{
  "n_layer": 15,
  "d_model": 192,
  "n_head": 6,
  "n_kv_head": 6,
  "head_dim": 32,
  "d_mlp": 1536,
  "vocab_size": 8192,
  "activation": "silu",
  "norm": "rmsnorm",
  "norm_place": "pre",
  "norm_eps": 1e-06,
  "positions": "rope",
  "rope_base": 10000.0,
  "rope_fraction": 1.0,
  "qk_norm": false,
  "attn_scale": 0.177,
  "bias": "none",
  "tie_embeddings": false,
  "parallel_block": false,
  "init": "normal",
  "init_std_qkv": 0.0436,
  "init_std_o": 0.00796,
  "init_std_up": 0.0436,
  "init_std_down": 0.00282,
  "optimizer": "adamw",
  "lr": 0.00157,
  "beta1": 0.9,
  "beta2": 0.99,
  "weight_decay": 0.092,
  "lr_head": 0.00575,
  "grad_clip": 1.0,
  "warmup_steps": 572,
  "schedule": "wsd",
  "decay_fraction": 1.0,
  "decay_shape": "pow",
  "final_lr_fraction": 0.0,
  "batch_tokens": [16384, 32768, 49152],
  "seq_len": 512,
  "doc_mask": true,
  "train_tokens": 365300000,
  "steps": 11814,
  "dataset": "wikipedia_en"
}
MLP neurons of a small language model. Each row is named by its layer, matrix (up: input weights) and neuron, and shows model dimensions 0-191. Each number is 128 + 32 x the weight over its row's rms, rounded and kept within 0 to 255. Numbers have three digits each.
After each neuron's rows, "fires on" lists the tokens most often at its 100 highest values on Wikipedia text that the model never trained on.

L2.up140:115135111123123108141080160159085131071136115153124111157114139105125093161169164145116164176130140149095134115093139083111135154128148161086065150069144246157172147198115158087115170192077093142161115134166132123109127125139143141107147133152142204132151133127066091143139140209119128169143139144074170084167076128131131182065089178152099106147053185154123137139114109102105113128182093108156096144092130121121077192161129110079156102094088144179110122148136126129147170185135078165107186119136085156113153180099111102101143098186125144131117127106138134118147117169090155094
fires on: " un", " Un", " was", " had", " Pre"

L12.up700:145096131059112204075143068089129115157090147142120140130135176159124156126133123139119149086114122107054180126132095148100136154114130176144141114139123121132072182174194118150145104055138107053126157102163134137111109185144180130155155109113102136136201129109128134124107128085159122157086169154076133133116100114136152110152118115171070143086132059109128116082130135140058112180149136114105104084185174177128164115116136155129104162168087169121038135150191164132158129105119146168140140142175135155088147122107153068114170111126113227166113110100122063109113118129148141081
fires on: " |", "u", ")", " Att", "m"

L11.up247:104109077170091134159161126133171093126114126151102123124104123118067110173077160101092154133112109130118053123078180064144076104112126093190114181141106150121166181176158189143174060178133114106143166160180131112151141181123129119135114132074159114147064159114136135094114125119169157110110118143109141119123126181148111087100170104082129129143109123138124027131118140118193142128137161204130107031118139136124130166168124114135125154113081115092143158156097121101145173123033150067129144110081142136151142139131080113182193127131155077113115184117122079119134143146151153124
fires on: "In", " L", " In"

L2.up196:158087152165090131167143091172156134093123117080206150107100147141091133101177143085095144134164115145200102130143152141117140147114117071177115054109149144125108143187130123122137145137109151207144100138122086098108160106173066087176105132115109159118094175170092114151195131136149135159094149181124161113155104114163131123154145192136086093143099163143147141097139120110116118100074120099117130133154218163172141157062128090072136202123177141166195087142107145081125139102135178134096135117131126109088133153119082157155132081144108135128147150136166146182066157136119032131
fires on: " Mir", " match", " movie", " between", " what"

L2.up67:112152077078123090176111083154131124139111092105159150103119185139121107096094174163188124131132149137099162125142111151127174138110107122126087154114167136101088162134087140125086151077158102141084176133104175120176122113167139153105120149190120083134134151156175128099112128147129077106107157099131097175061160167134123098140150100094255166134166128142149119104148126129122123135131152181121109115095114085149136141065134100069101137143108075141145165098228100131082137124086172085141157117172121202161163184122122107111174141088088146154116096123137134109085095126080098150
fires on: "19", " e", ";", "18", " de", " →"

L2.up252:121118170169062073132102110154126114170127135154148114099173072133085158171202132115163144134133128125134139107106128162191120125159111142145098155071076124129143130167079137102103153163101145162182140059093091068149118132168108125143120140161109144147131100176146146116137129100138151112130133125103106120081145139121100166159127131100196101157082091137084157099166108137137148142089137116126063116133111071130153184103134124136098134095081219104070186102097131130118161045094221110131186115099117086100076113108116157206103126146079124153144149148159084133078129199097101153
fires on: "chi", " Bay", "ins", " Sat", " Im", "You"

L2.up136:180125171167104162121128133137093148202118129120127132077163114142125137170147027145153199117137164156173095114122115139207116088145130095126144105169098049100126075130119138148110105155142144087117125153089136169108063128120103163182112113103140102121145110137119117115127121064175132100163152104090137146167167162094153083121081086098167132149131083126136125136102123147130134136094135166082151141042127121085129089134137127204126191138076067202090145112101097095101098060127112143123179113100109121174112092157114148132123120145061134131194122168143072116148101063097141110
fires on: ":", " Const", " arch", " Arch", " i"

L9.up1261:179077165129085106104053166145150138112128114107134123167093113151116136162169144088126103148144162127059120095105107145096152143136189117070142134179162156096152113131047090190091133106126141131206119166154109044178124125083155140113130099139146161132109126144113103134089119134103098154120112112140142137156226076179072084132132154151098160176117130132179100097101130183107135121159106139141069121145140162148199095113130117166148109041135159143106169109108116148071066108124098147133108140137134207085099110095162118142086166159124142106116140170121137118165115097123072186
fires on: "'", "r", "z"

L2.up1375:138180105148128140137123139121097134153195165136145123081203166129103120140091111123008153113156133106162128086123152140111108148162119175134096070095143069125113127139121100094084130088125123039123116198121135147139097119096094144169142121103123106125171104094151102142103140122143127141146132102120140146187125174139142058139037088071144159150141123107146151087081135140141124115163116195112177170088142149123101145134126105172095092152071151149058106136132135183095066144085142125180176125098086145193096152118156139113107147216105152148101159112097176138148152114180114125
fires on: ":", " i", " :", " title", " –", " p"

L2.up1265:111129105123125126153135201097100113148192188166156108117125155140089109076131216159058117131118097149103146114092106109122126146119147081123091164060186169125136160189162143140150141136148150158147149151131132086146155106122162110147152121156127090132165132168126139199037117171140143078145177156169140167124142143149137152136087081093193152142155140103097199139106135111107138125154123107149081158096109129146074173159136110170125153153118074158126115098170141135113174201144121192144139157221145116095160166180138111136138158124177126175096124121172191137117155170069133146
fires on: " Ret", " were", " was", "Un", "rat", " had"

L2.up565:118104124137163162175133169095107148090190158098111112134198108131166108153121122147136205175136111128128106134049096184086129120168127097152153122183071217176146227190099150105123104151095104070169075086072096089123107143125160176160122163102113132135180098171104106119099131116102104134109135117099143151159113146135113124093153158108129174190115153147166078117107146144117117121142106122133161106116138178128148165136125154123092086103032106144127116123182134098104187143138141201093141120095150166114087180151095152106171139113100128179147170090120118143159102159159117108
fires on: " Pro", " Pre", " Un", "Un", " uns"

L2.up712:126136067114123132142166157165134129131148097125185140117182135110174202066099197151121168166136048141139188091093110116166153144094113097085157103113134143125146131094144112092164129128130110106071113070063112102069112159133074101202122111112107123125087107129158166176106125160126084170129111116153160113109144100165165172126148130145141128161130153145106215102149106137178148169131145147169076123096136111152125103115130143118158116115076146152172156117136102095159094100168222157134157145080090150131116093113044111152166143155124086165137138150161155184170085085081099086
fires on: "sp", "}", " app", " Ret", " until"

L9.up745:128091107148110136115128114179190106083138122068059107097137128136117124137131123082072153108143101201075118136169160145156127119157150107101096196175120119095145133175144136164133145122143166137109081114165083084144158087122133098166136141115141136138111116142199088083111135098199105171174134084090132118223114153129160103146117077046163124127081144127166111125167127136190140093136107134053121120097191158117154063081126085129131180074163120156145185094197160126129093107142122153069154125136084140155110112173176122114100119115135092119155110123171172142161115140091128170
fires on: "on", "t", "us", "is", "or", "n"

L2.up966:111135139092072058128126103134142093113121094109198135104063152140128127109097102150109146093138088132157161105127125091155144093201123114173169144096156135098128144089101073115144128183108147154119159105113113103133103146135119123147074132170130082122051148172175100103165138184153061126106112188127106142070132139120132117138195091114181121130126127143146147127141109085119153125137085150148112151104132063169091058163133132166153147091185144105194131108093079063122073034152102134165065139134179055127167103121117146130131161101075133127097110125110089103067108100127080123
fires on: "H", " West", " at", "Ge", " Ya"

L2.up474:097125145171065067120136087128191165167097110122177139098086131164116149045113119140141105119142185112176111126120086161135121054147100065147119119145118076120101094084128165174135147122111121168134129105111123129144134120154091156116117107153132090136083123151219175087165146152149146114139117119126045200079171168153113167199180094179138150077162129138110103121128123071148148137044153143105110097099102143129132147108125139188097173095161070159168171122131090108157098074146155115076094120141148081113133101050124150118105142093107118113151098136130124153151115125101068128
fires on: "H", " Ya", "sh", "ja", "Y"

L9.up1322:120066146130132128137152182141130115070125172150120111126097099147135136094116142168134161093095145116081109175106144060126150105106121154103162206114134125111139113087123111126085129118079136110118130133189038137131139077086131132117091123091124125138130116104203138167144126156100089109161145126156198133144111128149128087110162170142152206127115138133165139138104121148108147145182091072122119076157083166161171144161127167178083102046175120154116146071082135131122061192052122099110136113085150133075108127142139157092128124136176156156172105087124081169053067082089137112
fires on: "'", "\"", "ma", "z", "’"

L2.up183:152099107140081137156153142202099102143107103107102134041139152112115128091090097171135145181127080140152142146071090102151114145089141091142149140083160111105120090125026141046123171108146156080070164113122145131122141132073073132164120124198116118123087128125147149113085096116143122151124093159133146175091157164113149137117131100109190152116189131140089132134123130145139107134080162134178091168115125083136099091066125074177125163136153082200177159066136049142097147143175177122141170140135092103102165111105063149131174140094130129188110106109114163140103107125088118142
fires on: " Ret", "19", " elect", "ua", " number", "}"

L2.up667:216131122108146126140082117155111118115108174110101142088153116161159140114083092145108173105106128132113051122132096096120103098121168123101107059142103053144073129085141131107117120131162151028123082158058170152069104119117112124148117124122138128125167118139116138073112141101150115128179126132061153154155105173075106126145160163095140170101137148141175096107127136167127095123164099178129220090078125186058150072131127096115072112162075110144134144090166128141113139056156167145138186120117094201138103142161115128129144100172118157078162130118121118094098097113116160076
fires on: " so", " Ra", " Pri", " arch", " wor"

L12.up41:150052083089095107160121086173134099157119141188111133039151106148114103162125137135171085138099120104124056108110140120154106153116116146159137136104156072165106097137121171212085180079171116147118150117120129173125138089170116085105180180134103128181166176147145157140104117102134169183120135067118204188092126098101110173139120163054138134129172107091157096139145108108100079069158157156160105099202079085156122100096151154086081098102154168121110123152142153160142075114163146175161141125134135100123137131126130087129134120086165191164132129159156125093094136136140097144
fires on: "s", "r", "rs", "er"

L2.up1119:187148098118145151147166089141144150176171108041092140109141171171120105067143075151092127107091152099179096132118106129094094118099141133140110149145153089114081104053218138102112138100183129107111080079076154159107075169138119137144107135094151064123153100186165130126085105163199112116152095120089080116178155168135114150183157098134134130087161164152122074162143138157111143128142148185121137125079114156138124116156129143155088163096114072171150085117116154093151139089192144103102140139132107139099052099188124104150178118106112142090164074145092141181133124104151088110
fires on: " Ah", " Yu", " arch", " wor", " Jeff"

L2.up1471:107117176134167199147145106068167113085182159143081120107141154121127186158167138114174158087116041079097089096140158099132102135162134124147170085136147065133107146160102156157112117112123113097082125137095140110145050094176125139150120154149133116118110090174131085151137136109097050079060142093160130125135104127198144132100072135091158168168175134129133118099143152155127151110112083140065136156137118175168144152149132141102081104126134180091100143215092174133143114163098139082167097108133119083214151182150108118131094105143113108118136164075096167143113140155182102116
fires on: " song", "tra", " Port", " classification", " Cop"

L2.up243:147112153057117128101077121111128143148067107181088133135143142144136070113176133130111062121121099113102134171197139091187104115130180123146106099092105207119132124162066118158154107086142143219122120113120178135150112105098088108103130078176147215130108138160105134092170137091088153108136117169118122196076113182123131087176115141148210127098147136116119131164115159100120134095167107114149155101133097149078104117134128125168104154135149094112146155102139147077111190128137039089114132117158107155181083136158151120140148140073089101050156102162123124128079076111140125151
fires on: " government", " women", " public", " Live", " people", " non"

L2.up801:076168177153112118122100125133166141138141171140129119172092126127073110122144121148184151170124121145077100153087182145142050114133135101135083166124165087147137107171114182112069181173106136162129138138163134127171174108140143119144143095095155196133131131144147132147084138164196159127104117095064070171147104096188101131133127121186113158091131135106144132094121110169101106126131118090121147176114120121091122217141125113096066120105137118132098147204146157167126160095138166126086174126077173077061069174105149116108088141199120120140098133088115153084066180187100122132
fires on: "ig", "k", "g", " wood", "v", "w"

L12.up1220:152068153056137170118107127173167125193130190129154120123132138120171092123104154191129068151149154077152157149154143168117146112171142135072101163159078067110154127157115078096139157091104119140100102111124125103085112110094131104096136118139067140169100180217127121122159156142097185137131143155142121124089136074112166100111187094140150112060120067084129082098124091097123072106140173144176119069164057100135141167127135088125115120120138100126106085093148143122154038106153105094136184114173065133136101097119170111082118165162116130089140149148143125177113137080136112161
fires on: "s", "i", "ers", "t", "u", "r"

L2.up1496:177165093175130098137155163162150107076138103097141130129139107093078165139109128147222110161140146169181143139106159141093124127128155142140065148126123152143106114142126171064122112138145107149144140100184167181121121079125126139159139129059156176129129097086136104116137147124198105133151138140099123134177120133121125097115153102096105088132109138174076114108096147095165122116133166117126185115175172089208145169131130112117211164142081205200124105168133137154136155159129209163072082137076106120014125096120102121147124155139093151140083124129094131090128161166069141141
fires on: "se", "al", " record", " children", "it", " not"

L2.up1400:109165079143106125181081191061164152121155051088160130163124159149094127135103151114089077157131142137114114118112111123094161153144117154181123143095167074129146175099207132131087151167181117134155112166147142119158117137134210110073127131096163127136161135118126072170142128183140111133113096074127127125214093152089090144093103092075127106153096119138161112114154130079108134109195093125125133160082112114117127208145122132112149152129114159145186051163190112114120073167144080132047132141184129109164110151115171148086120186173158127175125122098160134151115106143146125119
fires on: " have", " had", " Episode", " having", " Qualification"

L2.up1393:105132169138090167150109114208175098153086116139165134116115096106128151175208101107191153144116130124161077119077090134185139135128129137167136106076069043155093122116093125124097160146138122132107198091148122132126146147152093147128118170161127137137111126166132135094168120084147173116077136131104148121077169143090130152093098091128139138168096076126060123101130154168105094115046132156142068206105078068147153122088127094115133141098153161119161182104070086148113176100104156097100160113151103098132217095114156140101105095150080133093181138102114089126128161135092107148
fires on: " Bay", "ad", " East", " West", " Detroit", " Sat"

L2.up949:091155150191046204137157131128143143157162133084240127086167128120083135169139108109092120140134102098091160094133148192148091131154093144128118145131097103150115144120140131097125120127147133147145113160094051081153133125125154100133116126111150113138126146151128152139096122210178114089090133096090118148092110142183109184194132099107143092069130148130138199073117111119142149118134188109140068139051110142152120150102140143184121170103144157148129127149082211124128117090134139052149184144085157106114113136108154118126086138148139130156127165130133097046053154155152089128
fires on: "ig", " At", "At", "k", " Os", " Ast"